{"n_layer": 12, "head_dim": 64, "vocab_size": 8192, "activation": "gelu", "norm_place": "pre", "qk_norm": false, "bias": "none", "init": "normal", "init_std_qkv": 0.0632, "lr": 0.00475, "beta1": 0.93, "final_lr_fraction": 0.03, "batch_tokens": [32768, 65536, 131072]}
MLP neurons of a small language model. Each row is named by its layer, matrix (up: input weights) and neuron, and shows model dimensions 32-159. Each number is 200 + 20 x the weight over its row's rms, rounded and kept within 0 to 999.
After each neuron's rows, "fires on" lists the tokens most often at its 100 highest values on Wikipedia text that the model never trained on.

L4.up234,213,201,194,193,222,199,180,207,178,251,217,210,184,208,178,210,224,176,228,177,172,196,173,217,238,204,183,230,201,220,186,192,180,171,199,176,227,218,203,187,174,211,162,207,193,218,213,178,231,195,185,229,195,233,203,213,197,197,232,207,198,219,184,211,204,208,219,182,232,191,225,195,217,164,200,187,201,172,206,204,195,208,210,161,224,206,186,163,222,203,211,207,183,178,199,213,230,192,194,214,177,196,161,208,224,203,189,230,183,210,203,215,204,211,195,211,216,153,197,209,176,219,140,183,207,208,220,201
fires on: "y", "f", "d", "w", "n", "r"

L5.up798,218,197,206,214,242,208,204,166,187,161,183,209,213,201,181,202,218,186,207,199,198,227,206,207,195,165,212,216,190,207,212,216,207,188,173,204,228,164,212,244,208,170,178,223,198,206,260,193,218,192,222,196,184,198,187,190,195,200,213,206,206,233,177,218,202,178,189,199,221,191,217,198,192,203,213,221,195,187,230,210,178,175,200,213,192,200,198,198,168,189,187,190,205,210,223,197,205,197,177,194,231,183,171,178,184,255,187,189,205,211,228,207,200,211,210,220,202,177,179,205,207,244,203,205,175,218,209,183
fires on: " and", " to", "y", " but", " two"

L6.up674,160,193,215,210,187,209,227,224,243,215,183,195,198,162,188,199,182,233,216,237,160,203,216,210,223,170,205,203,195,221,190,153,214,202,174,197,202,202,189,179,197,206,208,177,228,219,230,205,199,184,205,228,172,197,176,195,206,208,211,187,212,213,189,185,231,215,186,201,216,208,201,203,198,193,229,189,183,191,215,189,206,198,206,207,169,206,208,188,210,185,205,204,185,198,215,232,157,227,221,264,205,209,216,200,229,231,189,210,202,250,201,211,198,221,205,208,218,180,176,193,175,178,180,201,204,198,184,182
fires on: " |", "\"", ".", "|", "\n", " ."

L5.up393,209,191,191,204,206,218,207,203,198,187,183,212,187,213,213,177,191,167,209,236,218,191,212,150,215,212,214,214,202,190,223,205,162,171,201,191,185,194,216,208,241,224,217,166,184,211,216,174,199,183,189,199,224,186,186,205,171,202,193,191,208,200,239,224,242,172,204,214,220,185,200,178,239,207,208,193,233,206,188,217,175,240,218,190,180,231,227,244,178,202,229,190,196,197,213,179,149,228,185,184,193,205,190,173,187,196,223,189,204,186,238,220,204,221,201,191,197,184,203,226,193,208,225,215,204,195,203,231
fires on: "'", "Sh", " sw", " Member", " place"

L6.up400,205,185,211,195,252,211,219,160,220,205,195,194,188,215,230,182,196,196,213,185,205,200,184,196,166,170,241,180,170,213,224,228,240,185,247,178,233,221,196,221,186,193,191,189,172,198,236,206,188,227,207,219,174,212,197,211,218,202,201,233,179,212,197,194,186,199,196,193,214,203,217,217,151,218,180,219,184,159,195,223,195,216,216,191,199,225,173,191,212,212,230,192,196,209,229,180,225,208,206,211,201,206,194,197,164,201,194,195,211,211,201,233,201,198,181,201,180,205,211,206,186,181,219,167,194,204,212,228
fires on: " |", " of", "1", "5"

L4.up35,201,219,209,163,222,186,197,202,192,186,192,203,182,198,180,209,196,200,194,215,191,253,191,180,209,219,188,179,202,195,216,165,215,168,218,194,206,206,235,207,215,179,198,206,208,195,194,200,193,187,242,208,201,215,199,177,175,214,247,198,217,219,204,190,191,184,188,182,196,212,165,202,196,168,221,212,203,227,204,220,213,205,192,181,157,223,192,171,183,202,256,183,222,217,204,215,206,182,211,191,232,175,224,204,176,220,218,172,196,215,167,231,185,175,219,195,168,201,229,183,230,199,213,187,182,245,190,188
fires on: "s", "d", "ed"

L5.up289,216,236,197,175,181,242,237,218,178,212,212,214,212,223,211,180,208,203,231,229,175,197,203,196,203,189,188,200,190,224,206,206,221,197,192,178,204,182,220,189,216,203,225,167,204,222,210,181,199,206,206,206,173,167,193,229,181,203,201,200,182,187,205,219,216,183,184,216,185,232,186,196,176,204,187,177,225,208,206,192,238,196,203,202,231,203,158,180,224,197,158,213,163,240,179,231,207,171,221,233,198,181,186,184,205,251,216,221,196,196,174,207,173,202,217,193,178,152,212,211,183,186,169,219,212,176,224,171
fires on: "\"", " =", " of", " and", " is", " According"

L3.up542,182,206,193,219,225,198,168,198,218,178,202,188,195,201,194,209,187,202,234,214,219,213,191,189,204,217,231,219,175,177,217,185,179,254,216,178,205,195,187,201,223,224,200,236,198,202,191,213,231,196,183,232,205,208,195,214,208,221,204,176,204,187,228,196,230,212,179,190,178,218,191,222,197,171,220,228,212,180,227,202,191,194,195,189,206,213,215,174,174,195,209,219,191,175,215,211,187,235,218,238,209,189,187,172,207,222,169,243,192,215,153,179,212,204,176,190,208,177,199,208,207,177,210,181,177,184,206,189
fires on: "\n\n", " by", " of", "the", "wh"

L4.up827,192,203,176,206,206,209,197,237,192,241,197,231,177,216,208,195,196,201,205,179,160,237,190,201,200,164,236,194,199,188,187,190,193,198,186,236,204,197,221,184,170,222,196,186,214,177,153,187,184,198,219,209,159,221,211,217,218,207,200,185,176,209,210,230,231,204,179,224,189,196,212,196,194,205,174,215,230,194,198,188,237,190,179,223,207,200,186,204,221,171,222,189,191,178,212,197,215,214,200,212,193,180,161,215,199,181,205,222,194,202,223,188,188,184,209,205,197,182,207,209,236,229,199,174,165,196,231,199
fires on: ":", "\n", " of", "′"

L3.up605,211,192,214,187,233,224,156,207,197,186,184,170,246,222,212,215,211,233,237,235,214,219,213,208,165,208,206,183,223,187,204,208,183,200,192,192,194,238,216,187,202,234,196,175,238,168,193,176,194,254,220,204,172,190,183,179,209,195,206,225,206,168,235,199,227,182,190,183,240,237,197,195,169,243,180,207,167,174,207,208,180,224,186,192,160,195,217,219,200,219,215,187,175,206,186,183,204,221,187,214,208,191,198,187,184,241,206,169,222,190,221,218,182,197,218,196,191,205,206,190,208,214,190,202,207,203,198,213
fires on: "ed", "ing", " have", " had", "e", "ated"

L4.up582,215,220,202,177,210,208,192,181,193,190,233,226,221,209,212,219,224,174,200,181,185,193,218,220,231,199,196,216,196,220,171,235,186,209,164,171,192,192,206,191,191,195,188,209,213,180,177,172,179,195,185,228,188,203,249,182,159,182,220,209,195,228,234,171,186,199,207,218,235,184,202,188,238,208,189,179,207,191,205,196,194,247,174,186,206,183,202,176,177,199,169,211,180,223,202,199,191,188,213,210,200,230,195,215,194,209,196,188,236,182,209,231,189,166,202,200,209,193,207,175,181,160,191,212,204,224,240,248
fires on: "s", " such", " first", " of", " were", "\n"

L4.up644,215,214,157,200,183,189,198,196,223,212,187,203,204,196,194,192,193,209,196,202,216,236,198,183,194,199,197,198,183,249,182,195,209,192,203,227,203,198,225,212,199,181,232,182,181,219,253,209,232,182,209,200,198,193,187,188,204,188,198,220,173,176,199,214,209,200,183,174,184,205,170,202,168,172,228,226,231,190,199,194,190,202,150,229,181,202,223,226,179,179,205,185,196,216,196,202,211,213,202,195,212,204,192,226,209,205,204,244,171,222,187,210,207,173,222,192,214,194,267,201,190,198,209,176,179,220,201,190
fires on: "'", " Medal", "ed", "d", " Ca"

L3.up286,184,237,173,181,190,182,215,201,191,201,221,230,194,211,249,194,196,216,233,193,186,186,221,192,229,224,188,198,176,190,203,195,173,230,190,176,182,240,232,163,216,212,180,196,200,207,195,209,214,205,186,206,211,175,212,211,206,221,195,207,174,225,177,192,211,236,206,200,181,208,178,202,174,208,227,156,242,189,212,198,219,208,223,197,197,209,151,215,179,211,197,198,163,206,214,220,210,191,209,210,164,157,222,222,214,215,223,215,206,172,206,220,168,199,193,208,215,163,195,224,200,210,185,214,187,175,227,160
fires on: " |", "|"

L8.up570,184,210,209,169,191,216,221,234,228,194,231,180,218,227,191,201,205,155,234,191,159,195,173,216,202,169,232,251,202,208,189,215,178,180,182,216,193,198,169,211,201,187,177,180,246,207,238,175,181,200,212,200,172,163,190,229,192,200,181,192,212,203,199,193,212,259,172,174,188,208,203,212,194,223,215,175,215,181,236,170,203,222,204,201,189,210,194,192,190,198,182,217,163,189,201,212,230,185,192,211,205,199,209,182,217,213,202,175,152,227,235,173,172,185,169,193,237,220,184,195,192,170,191,188,222,188,261,185
fires on: " |", "|", " NHL", " the", "."

L6.up730,173,214,218,243,225,235,226,188,182,170,224,206,195,206,209,200,190,181,184,214,173,189,221,235,197,185,229,224,215,219,211,161,186,227,189,204,210,198,207,190,199,191,158,182,209,198,203,222,203,173,177,192,219,201,217,175,195,235,219,190,185,200,194,179,189,189,202,202,145,173,214,174,203,215,211,228,171,202,224,190,167,164,182,161,165,195,207,208,202,162,215,227,218,163,172,203,185,173,162,222,173,206,212,192,209,176,225,217,203,212,211,243,227,186,209,192,204,201,225,223,193,160,203,217,181,207,231,208
fires on: ",", " \"", " 2017"

L3.up985,239,195,180,183,188,213,221,191,199,185,198,228,204,166,184,233,206,215,191,175,228,197,225,170,205,201,178,170,178,187,181,219,182,235,176,207,167,201,212,201,191,207,225,217,229,235,187,188,205,208,182,193,230,223,181,179,185,196,230,198,202,169,187,206,187,181,171,166,205,172,205,218,162,217,187,229,220,202,222,207,195,202,145,232,186,200,177,224,244,193,172,194,177,200,214,197,192,230,183,199,186,208,201,204,213,209,214,230,167,172,199,197,207,230,221,174,241,184,197,174,189,193,197,196,212,216,213,194
fires on: "ed", "ing", " of", "d", " sh"

L8.up123,219,194,201,175,194,206,178,222,212,209,209,168,177,211,196,230,191,193,207,205,178,204,212,195,193,204,194,239,228,192,180,206,186,177,206,179,194,239,208,155,161,184,186,230,173,209,213,188,211,161,231,218,198,243,207,197,185,195,178,194,185,159,167,192,224,196,211,185,216,196,190,192,165,201,188,215,224,195,205,203,213,193,193,240,189,191,184,219,194,174,169,190,217,195,215,211,210,211,228,215,179,178,193,232,161,215,227,188,174,169,215,208,216,183,210,221,202,196,212,212,156,218,161,205,187,207,218,202
fires on: " on", "On", " On", "on"

L6.up126,215,202,190,148,192,201,217,219,183,177,207,201,203,206,198,199,204,196,192,210,230,209,201,192,201,201,182,190,186,204,177,160,193,197,182,203,150,165,220,184,232,208,168,231,236,207,219,214,208,198,216,211,210,184,217,176,218,200,181,155,197,187,228,188,197,211,170,213,197,190,199,198,174,197,215,212,213,229,204,179,229,204,170,191,171,182,203,225,204,191,246,175,197,194,205,178,223,213,206,236,189,202,209,176,210,228,212,188,176,184,215,189,243,195,210,214,190,207,249,210,188,185,206,225,217,217,202,168
fires on: "ing", "ed", "s", ",", " a"

L8.up262,177,212,182,168,208,191,204,189,203,212,226,171,197,224,179,191,212,179,226,214,183,188,184,188,182,178,186,219,187,195,211,170,212,191,200,204,150,227,174,156,203,210,157,168,232,191,181,211,205,171,183,177,207,220,191,186,215,205,228,196,189,213,179,203,174,211,202,182,184,181,205,231,222,190,198,202,215,240,197,198,198,160,197,185,200,214,182,208,229,171,169,200,197,214,200,172,156,179,153,165,213,175,192,185,206,199,205,230,204,196,225,215,210,160,209,214,206,185,222,182,229,200,225,178,187,213,218,211
fires on: " \"", ";", " |", " be", "0"

L4.up67,179,237,196,169,204,203,235,222,188,214,182,213,188,195,182,199,193,180,211,216,223,190,183,160,179,233,200,225,228,179,198,199,194,153,196,227,191,207,192,185,214,169,178,212,224,213,226,216,191,168,205,204,184,210,218,209,208,228,172,183,213,183,210,234,200,215,191,188,181,174,235,226,184,176,195,192,186,202,193,177,208,203,171,212,218,215,226,186,212,176,212,196,198,174,195,209,223,201,199,201,192,205,209,219,203,219,180,222,191,158,239,178,213,202,209,204,178,211,184,202,177,228,197,217,245,220,187,246
fires on: "ed", " for", "ione", "d"

L8.up644,181,184,183,183,215,246,191,203,197,195,187,209,175,185,196,192,179,211,180,195,239,212,205,197,197,184,199,209,166,192,201,200,217,212,225,202,212,181,225,223,201,188,198,220,230,229,171,199,189,205,197,203,220,177,178,178,229,211,171,227,205,215,189,220,214,155,190,220,197,211,182,192,209,171,209,174,218,193,204,207,178,222,198,206,220,216,207,188,204,167,191,172,183,171,206,238,202,182,209,215,200,178,233,196,187,208,209,232,187,148,228,214,249,217,208,225,201,232,199,195,166,230,202,206,229,206,178,240
fires on: "S", " place", "bi", "0", " born", " Ind"

L8.up409,183,222,207,200,170,236,183,218,172,208,204,204,147,204,200,204,176,225,220,195,197,180,176,201,155,188,207,213,201,205,208,201,193,186,192,202,194,220,182,217,178,238,220,206,206,187,177,230,165,207,194,203,206,200,187,218,207,184,220,192,169,208,225,188,203,185,163,179,203,232,221,179,216,212,205,176,171,186,232,215,212,179,183,228,206,193,186,178,199,219,175,183,194,191,220,194,232,194,186,210,225,174,224,149,201,207,190,208,216,197,176,227,209,195,195,207,209,196,198,204,214,182,200,184,200,219,225,216
fires on: ",", " of", " for", " compl"

L3.up332,192,189,193,205,228,168,180,211,209,190,190,184,210,186,164,172,178,202,226,184,203,209,188,219,207,226,208,260,203,184,213,220,181,178,192,194,241,179,181,228,221,193,185,171,178,217,212,172,228,182,208,217,177,184,198,205,234,234,239,226,219,203,204,178,224,175,223,206,193,200,177,191,204,175,226,203,218,193,210,192,232,218,183,219,212,189,184,166,183,140,192,207,167,181,189,182,237,216,198,230,197,201,226,181,179,209,195,242,199,215,194,210,200,196,181,231,202,192,203,205,204,207,180,191,201,159,193,199
fires on: " of", "\n\n", "yo", " reve", " tri", "ose"

L3.up572,200,224,223,187,178,196,226,193,200,222,176,221,213,210,205,221,219,192,216,218,191,202,203,193,218,174,152,193,187,205,236,191,185,224,196,179,166,211,200,190,177,203,201,211,231,214,182,220,204,181,209,225,204,198,188,191,215,197,219,185,242,218,176,218,217,221,208,202,209,199,191,200,185,163,189,172,211,194,229,167,179,203,184,188,179,192,211,169,185,202,188,193,200,196,173,211,228,200,245,215,261,166,202,204,224,201,205,191,222,181,158,197,156,198,199,207,200,186,208,229,226,217,170,238,188,208,201,212
fires on: " Sm", "ing", "\"", " the", "F", " Website"

L5.up232,224,173,233,189,173,160,186,180,182,213,206,226,161,198,175,160,181,235,182,214,214,192,203,197,222,200,194,231,159,177,168,176,189,189,190,189,235,194,208,218,226,185,186,220,177,193,173,187,227,156,175,210,200,225,231,197,188,186,201,216,217,241,176,184,201,197,209,222,212,180,249,171,210,229,228,204,218,180,198,182,185,239,173,188,250,212,225,196,176,203,202,223,199,163,218,208,230,190,201,211,193,192,169,219,213,194,149,210,212,206,196,196,230,189,192,184,210,205,182,193,196,202,171,185,205,211,182,229
fires on: "v", "d", "st", "r", "t", " ("

L8.up682,215,184,196,211,218,206,191,193,198,225,218,185,204,222,184,185,216,209,208,215,191,147,190,223,201,185,172,194,202,224,211,178,218,215,202,178,243,130,207,204,181,187,216,208,208,209,178,200,214,191,207,165,185,168,200,212,170,147,210,224,222,204,180,180,193,187,190,209,193,235,211,202,197,182,228,210,189,195,178,178,210,210,184,175,207,197,194,192,194,201,208,171,194,194,178,176,191,183,200,197,201,205,194,192,198,206,200,195,202,190,220,220,205,235,238,188,195,194,200,174,189,237,212,219,217,192,208,203
fires on: ",", " as", " and", " (", "R"

L3.up118,232,206,216,198,200,181,189,204,208,228,176,250,176,195,184,192,198,199,181,185,209,223,227,181,173,223,175,195,199,183,218,193,224,197,185,199,186,199,244,186,242,238,169,208,176,196,192,175,205,202,192,211,184,192,162,204,221,187,187,195,186,194,182,193,235,205,202,222,248,240,167,206,219,187,216,220,174,190,198,202,216,206,201,221,199,176,233,224,189,174,175,199,170,192,210,228,210,221,199,196,248,221,205,180,227,190,218,192,191,213,209,178,200,195,229,173,200,173,199,199,211,216,197,200,207,224,212,172
fires on: " from", " between", ":", " inter", " ("

L3.up557,208,218,246,196,198,237,191,221,214,189,211,237,184,213,221,188,174,209,172,195,230,192,237,220,187,256,190,212,204,184,222,191,223,169,214,210,200,215,208,153,190,178,229,198,189,197,210,224,213,204,227,193,199,205,227,208,221,173,228,185,176,172,185,190,200,189,226,210,189,145,176,226,184,203,197,183,208,191,208,223,191,171,196,172,201,181,251,208,186,203,211,220,184,206,160,202,219,205,197,191,218,223,219,178,194,208,196,204,180,179,216,206,224,207,218,177,182,188,204,193,190,188,192,187,215,192,193,177
fires on: ",", "uct", "nt", "olit"

L4.up313,183,220,200,237,207,189,214,197,211,216,196,185,205,188,186,212,158,172,188,158,207,200,177,182,213,179,190,199,218,217,212,225,156,199,207,190,167,155,226,164,186,206,235,193,187,221,175,172,212,176,207,241,219,155,200,215,208,184,219,199,180,217,183,183,163,184,215,187,200,200,219,227,190,201,230,189,203,197,194,229,211,203,189,201,186,199,193,221,205,218,197,173,174,218,174,202,205,200,187,185,198,194,173,191,211,190,185,209,220,166,233,245,176,207,237,191,170,193,176,170,199,211,201,205,223,232,212,214
fires on: ":", " is", " (", " was", " were", " as"

L4.up39,200,241,194,183,190,215,258,184,210,201,214,156,179,201,248,209,187,176,190,199,185,209,191,198,212,193,209,226,186,203,209,185,221,193,174,208,207,183,212,201,228,175,169,215,212,217,213,191,185,196,200,201,159,151,192,238,209,202,223,204,215,204,212,227,185,226,178,211,249,187,209,202,176,201,204,208,205,182,173,245,221,202,193,225,172,179,199,189,213,185,187,190,208,216,238,230,219,185,230,194,225,207,185,190,204,190,203,177,179,186,199,222,183,190,192,202,207,186,220,227,203,164,196,182,181,159,193,213
fires on: " of", " for", "V", " from", ";", " |"

L6.up305,177,196,253,204,208,217,221,254,223,213,188,183,189,222,235,190,188,186,195,214,182,204,196,176,195,214,195,223,204,172,210,202,212,207,204,184,168,214,183,155,211,214,203,206,220,198,195,218,208,200,213,185,223,227,185,197,231,251,192,178,237,225,219,205,216,234,212,206,211,160,190,189,227,174,204,183,203,178,235,203,213,191,186,193,206,197,211,229,179,217,204,200,245,166,235,190,200,226,179,182,221,198,226,205,176,207,160,222,216,179,216,233,197,210,179,174,184,190,186,223,221,194,206,199,196,187,196,168
fires on: ","

L4.up732,196,213,210,176,196,223,213,209,196,196,216,217,172,225,184,228,214,194,210,220,174,206,216,193,234,228,228,211,178,197,175,211,181,206,150,205,191,211,191,215,169,212,227,199,191,181,225,249,200,220,193,219,198,188,189,203,175,236,195,168,203,213,186,185,224,198,201,165,211,217,179,166,200,209,193,189,195,190,206,226,196,215,167,207,201,180,180,193,206,215,163,177,149,215,211,194,196,178,199,189,192,196,205,214,220,207,186,222,209,222,213,225,178,177,199,246,186,216,218,231,191,151,194,204,208,204,239,201
fires on: ",", " such", "gh", " of", "\"", " including"

L5.up969,197,182,201,226,200,185,185,209,186,165,169,184,229,195,200,213,201,175,181,200,187,230,202,202,211,203,187,198,227,216,211,221,194,185,205,187,192,201,218,163,194,188,172,195,202,174,203,226,215,186,201,202,213,221,216,195,187,236,241,168,169,167,225,209,220,216,178,192,220,220,189,226,196,187,227,172,184,215,220,199,196,223,219,182,169,170,209,185,213,230,199,215,197,181,173,218,245,179,205,182,175,164,235,193,191,226,205,205,193,207,187,202,229,188,149,190,211,212,206,179,217,208,204,151,219,221,233,207
fires on: "=", ":", "ly", " (", "d", "ing"

L3.up710,224,202,219,172,224,211,224,218,202,194,201,259,209,197,219,191,200,199,218,213,188,217,207,215,200,154,232,214,209,222,212,194,206,200,202,220,212,191,165,180,212,184,198,214,201,201,181,202,210,194,191,199,189,190,196,190,181,176,204,178,221,185,208,235,161,212,207,206,223,224,250,208,189,207,237,201,204,210,201,215,208,232,190,185,158,212,177,221,185,169,193,203,209,225,205,227,218,198,195,177,199,198,163,189,187,213,180,197,249,210,229,222,210,196,167,201,168,225,192,214,192,208,180,217,182,236,222,209
fires on: "s", "d", "ed", "ess", " older", "ee"

L6.up561,227,186,203,220,208,201,233,174,205,187,188,208,206,241,236,210,204,161,222,222,222,184,160,220,178,193,172,174,210,195,219,198,209,219,187,196,207,202,187,183,183,184,204,196,192,200,181,208,212,193,184,221,203,209,158,232,229,196,216,202,201,202,226,193,198,194,264,143,198,206,211,218,157,190,171,224,218,160,191,178,178,216,184,215,203,187,213,196,175,217,225,197,182,184,162,221,246,222,208,223,198,188,200,212,214,171,232,192,191,136,217,177,179,190,224,215,156,177,176,191,230,191,205,206,208,166,191,161
fires on: "\n\n", "\"", " Website", "mi"

L8.up504,218,217,202,242,235,198,199,235,195,211,160,191,206,203,191,194,193,206,208,180,190,210,164,178,210,220,196,181,189,213,174,160,201,204,241,181,217,224,212,200,204,189,188,177,171,192,186,202,192,190,183,209,208,188,179,227,205,183,219,213,177,235,188,195,197,192,206,226,170,211,203,195,174,193,215,200,200,206,178,171,220,184,178,267,160,206,231,208,172,158,196,208,168,209,231,194,203,215,202,210,168,202,158,227,216,202,189,187,182,169,230,208,218,213,195,214,151,182,210,190,199,188,220,182,183,189,201,132
fires on: " (", "\n\n", "\n"

L6.up532,226,185,219,200,235,223,220,196,189,235,218,191,165,183,195,177,183,187,168,192,213,199,218,203,216,194,158,220,226,215,197,223,208,212,193,180,193,214,205,208,214,234,210,227,210,219,180,223,239,217,228,208,230,174,189,208,188,232,222,236,191,218,206,246,226,186,215,207,201,189,249,235,202,201,194,193,190,210,195,199,183,207,207,187,184,183,232,191,187,174,189,196,200,167,189,241,208,227,204,245,204,190,198,211,222,182,162,227,204,182,198,222,183,210,219,237,187,170,186,174,185,231,188,201,141,212,185,209
fires on: ",", " by", "=", "n", " and", " in"

L4.up547,175,213,244,211,214,210,207,224,185,191,164,191,237,198,197,241,200,211,200,222,210,200,185,185,233,213,194,212,215,209,197,206,213,205,213,206,162,202,234,201,209,212,145,169,214,195,193,229,229,211,247,190,233,202,173,201,195,197,183,214,216,216,196,176,183,217,252,166,171,178,194,201,195,186,223,201,235,231,235,208,196,198,178,222,149,186,201,187,203,229,178,224,203,177,213,207,222,188,237,208,206,195,230,185,226,208,234,231,192,193,211,231,196,201,212,199,199,218,140,192,223,200,185,188,197,203,227,207
fires on: "ly", ":", " later", "d", "ally", " again"

L3.up896,224,210,245,241,218,208,209,230,184,194,206,195,235,232,204,188,211,181,179,203,192,188,214,196,183,173,192,188,245,194,213,202,199,174,190,217,161,184,230,188,193,195,221,236,165,152,222,202,185,214,227,231,229,185,205,203,196,183,210,192,217,204,205,179,203,215,210,184,217,203,223,195,204,220,196,185,177,193,181,223,169,202,215,177,144,201,222,193,212,189,195,215,215,174,183,227,238,204,229,215,218,215,202,170,222,181,144,186,207,174,176,201,231,206,174,212,202,204,201,224,191,200,223,209,205,210,181,242
fires on: ",", ";", " by", " South", " and"

L4.up455,193,167,167,187,223,198,202,191,197,190,197,180,204,172,196,201,197,181,206,211,203,188,189,208,183,205,199,199,194,183,199,208,238,161,201,186,189,226,187,166,205,206,226,238,190,207,194,205,191,193,194,195,230,226,179,175,246,188,206,195,214,184,175,197,177,213,197,186,230,232,222,203,192,224,216,147,224,205,228,184,195,179,212,201,222,221,183,183,232,156,231,182,176,164,213,188,193,182,184,192,199,215,189,198,214,174,210,207,191,194,178,193,218,194,180,202,201,172,202,206,212,232,197,199,193,207,194,240
fires on: " |", " The", ";", " 0"

L8.up473,153,183,231,179,206,227,213,233,222,172,219,230,187,231,197,203,170,177,186,187,216,203,209,255,221,182,177,204,226,160,223,210,188,208,190,190,192,193,217,178,189,193,203,215,189,184,236,210,192,191,215,199,207,229,213,159,199,187,196,196,171,181,225,208,189,221,210,211,168,191,199,178,250,189,189,200,209,193,234,187,199,181,196,224,204,207,218,190,214,163,211,163,205,207,224,214,209,206,186,196,187,201,132,179,154,213,181,212,213,248,209,187,212,176,190,195,176,171,206,220,209,178,193,182,180,192,235,174
fires on: ",", " April", " 2019"

L3.up655,189,177,192,204,184,206,221,212,196,163,199,209,163,219,203,168,177,219,207,202,179,180,208,166,222,227,235,223,225,235,214,195,221,211,197,196,192,216,198,208,195,196,226,185,218,206,228,255,183,180,221,219,220,224,223,186,213,192,207,212,184,228,205,184,229,190,220,193,184,181,174,185,211,185,221,198,152,170,198,236,175,200,225,204,208,190,224,193,200,206,230,203,208,214,211,169,230,200,194,217,189,202,171,220,186,192,202,209,181,197,196,234,217,197,201,202,184,199,226,184,218,203,193,206,196,204,210,150
fires on: ",", " 2017"

L4.up512,206,173,236,183,177,224,186,193,233,202,222,202,205,190,197,189,172,208,191,196,197,202,194,154,191,191,191,251,176,215,208,162,179,194,178,204,193,229,206,206,192,195,230,196,176,219,199,211,207,165,226,201,193,187,164,190,198,177,217,162,191,218,219,196,183,197,207,196,214,206,217,182,214,160,197,164,206,163,197,211,153,230,232,197,223,181,194,148,152,183,164,240,185,187,218,233,164,190,207,189,221,185,218,193,186,203,188,239,203,203,181,207,187,215,187,180,220,197,185,215,192,196,160,205,206,225,170,188
fires on: "r", "d", " D", " in", " that"

L8.up591,200,207,199,204,242,196,160,192,222,195,235,196,218,224,182,173,186,218,209,219,206,221,202,228,171,185,208,198,182,210,189,181,209,229,179,174,234,188,200,193,225,216,231,174,179,200,191,184,187,209,206,188,220,197,185,224,227,218,181,141,208,216,191,202,220,184,230,189,207,199,209,216,180,187,197,192,204,190,229,179,206,199,161,202,243,207,221,193,210,160,200,201,193,245,205,203,197,230,204,215,163,175,203,182,222,218,202,191,165,216,216,211,217,197,240,208,189,199,204,184,205,181,193,209,199,214,204,196
fires on: " from", " the", " of", " for", ":", " by"

L5.up516,207,231,217,209,209,215,210,203,188,180,185,228,192,214,203,210,234,180,223,191,190,233,226,201,204,216,218,200,222,213,208,215,179,185,180,227,239,215,207,204,184,200,160,221,199,224,208,183,199,198,228,199,227,205,225,164,211,235,217,203,213,220,215,201,186,220,156,187,193,187,206,233,224,188,267,207,173,196,184,184,207,213,195,229,174,222,209,210,192,161,218,180,219,197,202,174,204,190,198,206,194,199,184,189,182,229,165,166,210,186,215,172,193,183,207,231,183,235,214,158,204,229,178,190,213,230,184,219
fires on: "ed", " as", " to"

L8.up664,208,202,218,220,208,199,206,186,215,196,140,178,227,189,205,204,228,204,199,195,220,174,194,222,182,215,242,169,170,182,180,155,182,198,220,211,215,199,230,210,172,250,196,232,201,216,226,236,213,188,205,229,194,227,202,194,187,201,189,222,205,213,204,178,181,196,187,230,227,214,218,224,170,214,228,217,198,184,224,209,200,184,176,207,198,204,194,221,189,204,228,190,209,236,194,185,201,244,202,180,186,218,201,226,188,226,191,208,181,156,205,203,209,245,188,192,193,187,190,202,201,182,226,175,197,215,228,193
fires on: " to", " are", " the", " into", " a", "\n\n"

L3.up135,219,231,212,211,193,195,162,180,212,200,177,188,202,195,181,165,190,198,213,240,200,193,198,202,253,216,202,206,194,208,157,222,190,183,224,192,159,196,206,182,236,231,208,229,213,169,216,199,214,191,208,215,192,208,173,198,216,188,199,192,205,174,191,174,218,194,195,224,197,202,193,224,175,241,210,171,206,201,201,193,202,223,189,208,215,193,224,212,168,200,224,192,169,216,179,186,220,204,175,239,201,199,206,179,233,216,222,180,207,174,233,188,212,218,214,190,194,168,211,241,195,212,194,213,182,189,191,179
fires on: " to", "ed", "ing", " with", "al", "nt"